config.toml
n_head = 8
n_kv_head = 8
head_dim = 96
d_mlp = 3072
vocab_size = 16384
activation = "gelu"
norm_place = "pre"
qk_norm = false
attn_scale = 0.102
init_mimetic = 0.7
lr = 0.000353
beta1 = 0.95
schedule = "wsd"
dataset = "wikipedia_en"
MLP neurons of a small language model. Each row is named by its layer, matrix (up: input weights; down: output weights) and neuron, and shows model dimensions 512-767. Each number is 500 + 25 x the weight over its row's rms, rounded and kept within 0 to 999. Numbers have three digits each.
A block is one neuron, or neurons of one layer that tend to fire together. After each block is what it responds to, as a language model described it from the Wikipedia text at the highest values.

L5.up347:450506493467511476505503517582528507512497510519524527477523473549542470484482556505501479506532495474444464475469520451520507432484499516498506507509511496487509482500482497528479530541486473513509502476495504507495558469481486475484491492470514490486463543507495499462531517465482493476484553456450500513531535515469471523515469499507461480499499490506485479496516490424515516479522516487545470510503518509543496503473512505524463530504523480511527505486497485508534517473489461557502493493514500522495507473552522463524518504431513531554514512500498482479522514515501471501497511487531553499505472520442528497528520483472475497470537454494528496484497531467507518489435512511522483539473465472455501469469494493512517481487488493520528544497499535522520517481525487
L5.down347:516506471477522523522490499516492510461482504517485455530469493533507488521468509512523574505527517486517513471502506493501527519515491489495522460512473474529494494507508493486488522537511497471519532470493544511517441534511485553477461513513503540513488515501516508527495468470487535503493536521497488486512527516498448522474488488491518483485461488499455486505516508466526525479535510474526545449504478522482524527495448498537465493528481497495502488485540520495517483505463514492553537468536507518499495499504540503461485497452495482486540463513511453512514478505491498436487476494496510495515520518479474535460528508520472467548490532513496515451513498470498503501519521468499503500483489494499511499502527498484500468482426442487500490464523543532521485494478524
L5.up1216:511468529506482508484457493502512495505549445551507522509465498524494467513491478507494466567525513554526471500532539536468508501498489502529475503506529495524463469510485501501523493483500474505501504491514535501513488501453495515512511503519538481505476486485473502503497504464492479500498481513456471514555582507501492510503493490522455474502514464488535505511526500512495546516529492519505476500503522513477530515497484523530485469518506495529436476493472535509498517485466534531549564449506528476496513504550484469549527491500518505528485495498480494516479535535494488473482490485501477482462423492495492477489513496482466453423527470498505450489511495499462549450515516498512491499486520562494524495503477496469505455512533509503453484508515512533494464474502519
L5.down1216:526458549503517509542479484460513529508529521505561457531518545508468470470468523521532479504518508508487551490513463521510473494466519488453506454477485495467489501471473472473518468483508504448553493482532505473499519446497512508544522480523487472501534495492544562496472497463445483477529470504484518487498497527466532493493501526506525498503496501485530442499500536512488497516494497466525487477529487498481485519487553514490497530496480494514503522503483554513509491457512549511514520463518507475482543530472511456506503505521549476453490494499499477518502492503544468524487479445491526500508504467517453497494515446457543463478476479497536506469481502537479512470448535515466507482512500525539495554481486485467480499515499511466512496533446511477521468499512491
L5.up1618:462449522549493499475486479499504469475507453493520529519498523485542491473481511510481500540538523530506511498520528491477505497446494496500486473514458480511427511499474504510488510521509519529506494492486545559486508476490504488515511512536520476505495482493527483558513498490513504525450537513456543530504533520476492516488460507518487501497496481475521487499507484467491527528521529524518460531478541520519463540507467509497491533469481475487517543515455486473487501458471504481534512500507500506493481477491502514518482524528529508491499526502494515474474495514471458520507484456519464483507488503487506500521533506497554475488532493506490493507532500495494510493511493486487491475488523536512487472539515522516539460511507483535469485544477464476499517502528482
L5.down1618:494516492486473497537465517491479506538477500483512492498496527504510513510496550506509503462495498482526484511449482510560479515471463519497477481526512480529490481485505492530518457511513493470515506488539514475512529488506512484448484505473472503511505509509499489492505487472521500510536489510525479500530490505454487468528480457474496470477517496518472516542460493518502519500493513517505500506501520511497506500490538461493524531504486547487451529503506507512459485510438538512503451520496493520502474500508496478503498504536460517495489462489510470526522452524453556514505503484505532514507530443456503541529493496500453490508516529492487446468485506489541508498499494489522509521532490493498470512509482545508490515495469523472491493515550462522484529472487490
L5.up2805:480474505469484494498508531519518492512548501497518527530552485544485474467500519521539487552511471523534515482491544518510506497497507495493471499479492500513486504533448513503519513549482496530510483498487510499480542461493488466512529512512473471540459505482505474495530522470531478506503489493472493493481525490480484493494468481494519487513503520444475448458562515419485509516511510533523493522510537490529529531485510509533469517506479450520477505484501505481490532461469517523522496501506523497454493498515491483523527515467476479533503475517501504485467472500475494496441454477523542510504496511494469513500503464503460491465513501486524504553478533525476530504530502533518474496477515504511525484542505472492531489537487506525468498525454509491525490529523510
L5.down2805:521453436492496534508487502522515508484515490470528491491488516509478469491529528525482511577524526507508562502485549507518493504484514499504494475456513488525506507492483477490475497519471517466517533488531506487450532501514497537530485478493486520475510508492518490487524493487509519521509475527506468472462519533506565480491505498502496503498520530487480508508543533487495486562478507500499492492472495525508545510491477528534504506463512484494480494506470487508521500501505529531507496497515543505495540480478482512474481484506475530479515508520468477475539483495462503457475512442519485492490515497522473521489504495496502509517524534478519493506482505531501500504514505519476481515542469560487480514472489487459504494486475476530524527484511526490485479441513528
First word-piece of a non-English proper name, mostly clubs, towns and people in lists or tables, e.g. Lok(omotiva), Part(izan), Dub(rovnik).

L3.up2500:497481512488508534445505543461511525516465505524498545492502495546501516538495500537472487527514502462518508480491508492474493468447468485526529505481499539529468495456519508507471470456466497485477523527512467479521488469512502538490481551501583472483523484523553490533526511484523499516541485513507480533476480533510525491478500513499506464512520514495506497490532476476480503475491493507513482453455462468466533544538503516524540497449491489507505511510521491502493510485491507497502490512518505530508510472434498519532479484479477516559497496500514465526538505482554474465498495488488497519554511492468493473524455494516532486482479502509493497470472517510507497486474495501499530494464505502489493521499495505492450513492491511524500540463473512535517473514516475
L3.down2500:519487487472488503507488511482513549539490472484499531485517484480478498503537492537553502530512519497508508516451483499483488496493482537523480507488496471501482499495511480484492484489517525558504493498542486453494537479539477532536499499531494526534518510514559501458486507510502538495499439525476467526522480524502495527491486496518539489521519514522499525533527525504499527467474498501485508463485467475498523506542497558494491496445512528533526515504480523492489480510496479523472491502500530528508507494470511504507515525493494490554490530473509475492579494505527446477500492520507521494516470468494481492475498468507542486502476450468499527469459536437564494494441522503468495477496494522517470481496532544540450504480453517482496494463446493515463498530484501
Tokens inside a noun phrase before its head noun, mostly "and", commas, or adverbs joining modifiers, e.g. "north and south aisles", "the formerly self-administering", "new, more complex".

L4.up2045:503530491481528487518491511498442503530498501521507514463558505533442516458470504525513495493503478487538521488506498495521465489500518513520508440508556524540483468532493523523482511505477477534478467503493508502492524487446494480492521480524495496474513505462517534543507523463526519479508488472489521504531519539547464533497488527489499507486505531424484530459512507466532485505477484467486493472523490444505491522478525523544487579509517472507492492501508464456509471476490501496506488491502500492446514495461491463512480497453508492515546480530491462474551509493529479521533460499528492522545490536484531477488494492526478466450532489470520491525502503489459481533473519495508493490500500543497534467508518520484503432530490497511497517491496513504474490535513501
L4.down2045:535472511512510519509532546557471522494471532539507548468507504498510510507520522499534489523543515466509477544449496504486504547524465487505479517483519468485503556489457521519548515488471509491499504509471504512462438522489514503500495542501505514509519519491502505508478524472482520526515490528518483484531487501528482544527480501531500491506483500487490488506461510530505523482497538492488479486473501542504507457485443492471460496532465539526490484477528538544524461500534480460483509500528509523515497505465500495528485509467504509495427515496478529528472530535500519531467492476517465515468528516482501530492479488512494479518506503476492544487471473515457480495547497514493544499502509509449487489538472520478443510521498506472500498510497514502454462523563471
L4.up2610:458469508456476498521492502494496557552542452526514515494493504490480505467525529528515495572580490519558493515499450484495533465464487496447507501491451510508511512504498512509531490488502500525503518476477524480461530486513548497504518439541491508495511488511477454508565515428479564492520481511447484514522522514560488513497481527498494483548470507484490478526519486514487503514474489468483459495523419470455487486475485492524447510496505501497538482531469470464495486491489501511513487508511518502483582489463469476523495488472501483529490501542510518535516501497517501537520489504508530509512476526486504461519473537521499500554489478462449530518496548512467488483508478503504541476481520516532533501504538471475508472513504489482493523468516506508543507526527498
L4.down2610:530484511552511495512519523506515487505473508518491489521544466545523483506481541500470525480470454485453474480494513534496493585530500509510528524505509531506523473500516503487494494517493516499520507513503503507492515472490523474462539518462500473503449486479494497551480517530519479474540524512489497504477479497523488495528525444468495530528520493573497551549486461499490474518531505475516544505511519500511499500477494439500502508558483524496466501495469509490497531515463518510538459470522501513486457506500464540497459529511459492494481491535444506513460482548545528490477480528545518441508492484504485518506489504442505546492495519529480511536508438522515503528512535522470491519495510504435537451502494470480505510496483522501469491530481498529528513494513453
L4.up2730:540499498512515505504448480430485478519477500543527534484550496483465518482506507556543457522571487517545484502505469535459497436492529526476495472484479474485494508496483502487477491529529483528482512505477520514489510474463496430542501518469521475493493500485504534512544519451512497503480527467452520487508487469497508525478470502495540466480536507474567488495511522498501506533492525476512506516491481458499521508459533436518451507525495496538499513515498493487544501462507491532529501518487484481473494491495491491500507495517513543502483544493540511509476498507536481490495514494501500512484499515514508538541469505527501499517523511467499491511468500531498507497514516517492524516453502501574487514476488480485478453514488501483465463474519489496504483517493526
L4.down2730:505526448497500523460488532519469467492469495513509464510490537484558495514540451487464556499519472480509496510533490493530507479543453509490469435485495524558506512516496486482507528497514532442476521532483462535493526484490480479543482448494465484485517527516500512500531509513469482474546491518519463498525517499514506522509481487497486531475504518494512457533481511459510509495511490492498513529538510480501557469496493456488497516468454513500516510492487523518491460504522493511519503493458529518469466513489528512501514528526524503470500504505504477507480533518492515557504465478491543542492531510465487506503484494469508491475521516509519519536503513517478508466505528521495479535513517485468488464431487514518514480540505519480485488508503472526530495563529491
L4.up2919:529474501491519492499508499511532529497519516493502521486492450525498444521538510507488493509521490510488539497520521477472509486453481532497510473448525524512492480508527506520509522540486475514513525525473486501507551552502502460498476575520519471545465503518537504530520531457511513520493551479548539541532467518516490520459505513481553504500502497464507461504476476487496523536476554538529471478510514494494495511477504514544504486516500539529502462488470523528514476485503529509529502455505503491481513466517473481498522514439525515487462533487496506485549491447481467541459525461505488490542468490544505555504483449452492491467506480466483467511490582489512494510513450501498501481446541494486434500516485463492511475528510491505451475515517512489490462492495506
L4.down2919:559484495462497501514505504501538494461466466482509493486516509507510495453480522497489528521480443541449558478524500478480511472481481504510507437520505510500473469530515482493517468440480504498462513496495520473518538499504504551544507528519498481538470499486528515498497505449474493520522543492439527515470488482456479524504489473498487498488537490525506503491484492510468510494529509514476489530495526524498495480505517466464531459510491497513471503467496493519471482483533526519501533464513519489524529458475517427489479517477470501561479554515489489479484506458506478527480523486458464515480471527507501516467505515469491515464501499504493477471433532550517532507530512506477490468453525531486492469520506460486514485523515487501536503510505512479484493493514527
Country or region names and their first pieces after location context, such as Country: France, province, Iran, or southeastern Niger, plus table cells.

L4.up207:547530489502490486477495487500480532540437478530527525465551461524533479445518494488512498534518515462471494439497532484489523478464502449535527498496483515475453482499480515469528506500498496497504478511500502488548506537560497493496481517511555452493495550493528527517525525428507497525521499517502503550514504484491546519471512469455518491476488476478504524522540491496468531481486492557528486475439485505473496539516516521494501478491540496523489523488438492534503548504489530477454480507525519553467541474504488535529489526463505508519476535505510490516527480479485452489508518474497495521520507497500504498514481491470486481477553488493505526513482525467509507480488488528505482494513503508515510450510471488488531536532537496518494499442486488510491508467511535
L4.down207:537455497499542505493509514520480503536449511502518503536488467471456481487523538517522481555495478457484508489522507485495533500543468511496481527463490506493499518516515477490479478510494512522499470527559500525470488492458528496461533479482522480486484516526534521507519487483493519494477527508528464526496472456537498529491523524467518517517466461534501489495481489478552546512494495482494498469445523485481537487524541578501503514455532489498500551487499488539491503478488474499498504506489504493461464476500541437519523547481483484448487516406493489488526482511486500572474510486506475497491483516547475535484501495518508452494498489496511476436480526517509539483519447541474439512490512497499507539493491520535425504481475466500480537502486485512480473524487501
L4.up449:495467520476468477498493510510529472485504519505492535506521517506506477443511472483449512504489487498507480479511498455521515461465509481479495516507498520507521466494508491506501520495461507520501505467506505465446506459455558473533513497501536497504498506505546484502533512471576482488484517468490545491488516503510456479483469485506536460483468534491472504506516534517505554516507512482530489500436517486516503478485479538505526496506531500534498546490480520475510454467488470505492496550533516472477507462524449474543522560510457505527474504497513503510496494524489479503482521506525496506480489509527515455524469485456495497505465466506510518516519500542503473500499489469467465479477485465518504501489506504470489463517498504493470516475478516485538517516502458
L4.down449:548506477499481469491488471546456465513489470440512490492468507500460479471507467526541482507468481519511521523497500490467488482541505534471492535458495545489524509515488482496520509504544499544540445508492472519493493513535447526481490480509493496472508521473467505522468468511498513521534472486492498456475469495479507500498531546513482515513560491479523518486487541478495467508513496479506468492494506496498486507540472475453508483524496542459525449464498495498489513497498513509522481509434527501500495551479530532520523501505560541501519529473549516473517511476518526488492478526481492516537513477436474533481493499501466540491504534444501497460495473499482496508542518490492509515466515523497484520521531506525525473481502498487523482494488512497492503488459461
L4.up868:513501528514484506516473501471527474494474481504526540499522482500477461441497471506461501504503506504468500525563506479518489476506483492533525503497467464538507459483499489520512510515472496510485518497506526504511503503508465530481485522490497504543494517476457510478490495484532493498492508504503570509535506534506524490490533504465526494483495507484516526476552512518483476488520534488498463539495473497503514497458448485492532468499475507481459446495460477516519497484513509502483485541494522509449513430485517507570511531481519519517444521558507486482498496491529427478482499530523488477507496536504512490464512513567484505488517457532512499507520509500490507500480476484463518540486535469508492533528496479471456452524462473525472471476516470511522470528530485
L4.down868:541474512518491494512542495459465489522484471527461496526506519501487488493486488505505480539522491501491516489530461506493490544503501479513494535471505497482462480484522462478532495475498520445526490508517511482486521442471552497519559503504498511490547519495530509522524506481509508492535462524502477499474493524473512487466476459540485538499479515522498490488428502546498481496509490511515470504490524489527493545535494489517504471502496504514542473487517480469483546447473521477535462464488472481529493494515495504489495559496539519506484496510533482466547483485465506514515518494432501514474449510513476530527456514500533474531428486472495500489498488487512508485494498479513481539503520534510487503441573508498509475534530465482491502561501508462498485498509470
L4.up1511:536467497483496449534447500499497462469501490521541505483469495494492543476527502490487495509489515500492501525547510463504479494427537481493509445491472491504516502484490490528495527505481502534506545523520523503566522518493502527542515525500516528499465496514536538501498535444517500481539544520475529517568472535517522519505489511460489525494497507487485530517477449474488513495514527487504454467510492498510515486526527504544469545535519494505514468514514481508457503476480494504495485457490493483471463523509466480509485499490502499472512527516511508481491466471526470493468481470542453461512473515471495489475491473521478528471551516499509500517473553530487519502543476501500522484502512475503457489523500491519526521535516499481477471553528474542517474503491539
L4.down1511:558478487522465507491503545504519539503476498485469533518494506482478468477467534479527529529519495547500520471439541481476490519560512491488470500509510485516472488480529458547547486539509448505480505505514540494510476512475479482474473483538502483511498460530565459475529478484485495526525541506504538516503485505521529513494456489492462538493495509499483546467485509557488489556520467522521511528478505521490512531490451509453504492510496513479500474499470506479508500536440473533514473522476508504508522537475484511530476488493481476489457493499491454485514473509523529476509505467504475505483492515546490483494513545492517475462501526483490535518488535540484548475502462479507482539486557497533475499510561517484512483519549455494530516496474484531494497479508495
Connectors or first word-pieces opening the second item of a pair, range or matchup, e.g. "A+ to F", "0-4 Al-Hilal", "W | L", "Antofagasta and Calama".

L3.up1269:427427528477483457505499523456516556486471489479536507480524482478478483484510523510464492499543469468514508504517536467497510494507547487473518471518520518540512453511498481549519511504525454494478549515495523504492506512517520516501490494544498523535457473524541507558448497429465469525511495471524526477521468506525513493507514512483521509487473503521505480482523507497475494512491555544490520461491482495479510473466489467499466495503482519506458511490475523482484519481490536526509515533486508497490529504479489484531531524442477539500514548564508511536496481461493547484473495516476497497481502480517453518490504492497520486462508526490441468532492487499527537496521469498484521513459529547527495507540510538495470502508505511518503505516526514492487523502477533
L3.down1269:517490547484489509475495448483508494509503492510485504525505485498493491512503488515527486503482553466506509493483495498544517500523456512489522496486465503490491491507522522449495494478513535517468492526532510486517465484480506490514534457478476511497466500527487505474487448528491437472524486513503449484468501476461450535514551535522485547536504525506467513511464483453475476522519535529488513456482445523460489504490481478519522545471524494539505540520497523506467552537529510470502498465494497488493538548505491481527514459524517489485534548510476534518494499522520517496496465516500504530475490486480521509481507553506515475495535510509457472472494502491490493553513514454511483510487473485494501465500520529519497488468516498500519533496503518506491482537528509
Fires on three groups: inner year digits (0 in 2004, 2013), demonym suffixes (Austronesian, Chilean, Puerto Rican), and infobox field names after a dash (Province, Region, Occupation).

L5.up304:506508451453460473486478484506461522505473517544488526527447516534488486421516476505493512524499463520500550532463517536496561473497502475487438483500508473526496454499511487495509501466510500503518476492478510476492497470490482474503519520523524531507491480499534517504505523503498485486490532506498516511492519525521495514496523527489485482519483498515546514526526536472466508474542565522494478484496530487472493517439445523495497508477535521475499471500485513490520485557489491522525519495520481522464511464518490512547514478492459470553524474522501512512502486514491495497488567503519513511481453484471488509476497473528492479470489533474505505493457500497481523481472482483555517483480492505547533524522518491504497502539507510477494453509498500482488472520527499
L5.down304:492539510522497532512457499505488451545498515502518470524513483500512487482470500490531545537459528498539486463504516467510541466563497492550489500475515521467455485480469519477489520539486491493488490516500449497518455500453502524507517501522447482463515534526491415491493514483490511500535518515490495523503464485529465446514470475460490479536527511493488450480541480489522487484530541477511507481509560480505520535477498506521465544497497464486518482549510490540517468476532517499560474506526472488506457462544524489469496476480519501472482522470463514477513467472493473495542538498516472561503532488554468486521494531482483529528568487518502501490544501503475505494432529532543466524462494516472490465457467500536507527462492484530506516434515509458548477492520514
L5.up323:483487501499453461508515532538473494504507524534496512486503526469495472493503515528508515545497500508486520524532486514470496484479532514527524557486489512482497484479508475495477509492530513498493447535478519525491531509515510462465498496494510518507433473499484450537519533473503501511492528503526505503493507500470461513539461542518514490501477456538508469476532514487522548529509499506525478468495465507492494531490455507513519485517505503507506480517450510513513483457473495521523520489522492479492514488498515505493474470434488492518499488517505521511534478508531492508519489481475503496480469499544527504423519500506474547495491497477513489512455505485499520511464469494487506483502513530467514532528490494489512461534460545497452462511540504477500494512551530
L5.down323:528494489526475496455450460508522541460505526486496504510534478477492486505449520494557532504439482518481537512537517534532499475541487470554494483538519489495447549527541499506502479494521548485456489494531494535512511479496549518521518550504470450482481520534532516504516479457454482523491514544532481513504540476483464531518513483528475478502527523505533498484500460479520474512493520482494504493485515466526502496505509479525527440502475503536502522490545519482484470451495481543508502515519525485490500465481502513507477480500498500581478491503514528444484509513480527439490522444513491504499503507497491490522499469444502548477514516523482461460492487490498505510507487488553473531457501551497508512507486481457480522463487529496486508544487498502458465522506486
L5.up2183:465451475470493521532507501526492504541520486550549528502507511477524505469512504546510496501563508494499517520506500481467527477471513514518456529546494487518500466451526527500512498512507473516527516487499481492517506522556509468471492493540525493523438485496434492485512530465542516478527528503501528526571472528504508516548524517498527494526482529471495497524518506494522512526518504493513507470506483494503488472475485486465459476520507519487532479487468520507512481515503494478479506520497519516515507468497444515559527498421507495481469497516525510525514490499544492554508544485551479509482466507516534508489491522527513514485511479455507538530454522488480537516500498531497521450473505478504495510491478463475501460514464504498498481488490517507476495497504526
L5.down2183:542520498466515526478488491489500479507516507450504543526511533533495483495435486473533484501490519492533472502493501490459524527475516514517488521529464501516511477475505523503496494529512487537503488520531495472525496512464482472494496494478491478524522489508541491459510516507515452478517483509507522530483528524475507503511491476550508498513479493475470506524488498508512530489503517461485459485514526520517478473534451499497515481447520495515471533436521496538489466493493461493530544477521522528553467435483516517500483476442469492499497507465457512510524521514495516510482513512504482523459483551500517506543524498531500540473512492466488476493484440511464497478486499491480471519452509467498450507443468504499480487500490490493490451504497504482530490505483482
L5.up2681:449450508462442505524485534524541517448490490491504494511485504496523476470520463515489510509484521519503508530511539474491558495478451493507499564509499483520491498486494510454495529538497515516484518537501481506488508484489537496504454497518465502500493502536548522467531482470474525537481542499509506486478512507543458520554507516486528503517462490538530468496501482499506518528535532534488466512532506493537483515508468514497479525522523512495470518521510503474485485537479487490509508512528508484488490418503481485507472508513464494552475541503495493514481504506517504470510572505483538463547487508558482543498458494506523505473481496471496486473503554474462496522471481483473496505458480505499482506497507479492517523493499519495449489485534496500522499532530472
L5.down2681:508556530512510551507501500536523508459563499486426481486505475530523539445506496506514501458550514505465540485506523519537496502526461501503491493490506515528477472516495484497505553468503519476471481500494499463508504526491534499462457449554463481526511492477502531529525512473459474516481489499506473548541498492481507511494477515508552500551537522492480520521547513506522501473534453479454464506478501493453468541484489484504523476506493493516458518473487500504503518451482524502495530491499499502562502505500504482469489525534540491527446496516540509537441481481517506493509513473458486511455491541520492490526520525491540484471504498499508504528504486498439548528488494484509513520572492544481460553504494473512556503484525494492514530495481527479502533481521480
First token of a state, county, or country name following a town and comma (Princeton, NJ; Knaresborough, North Yorkshire), plus some other place-name starts and digits inside years.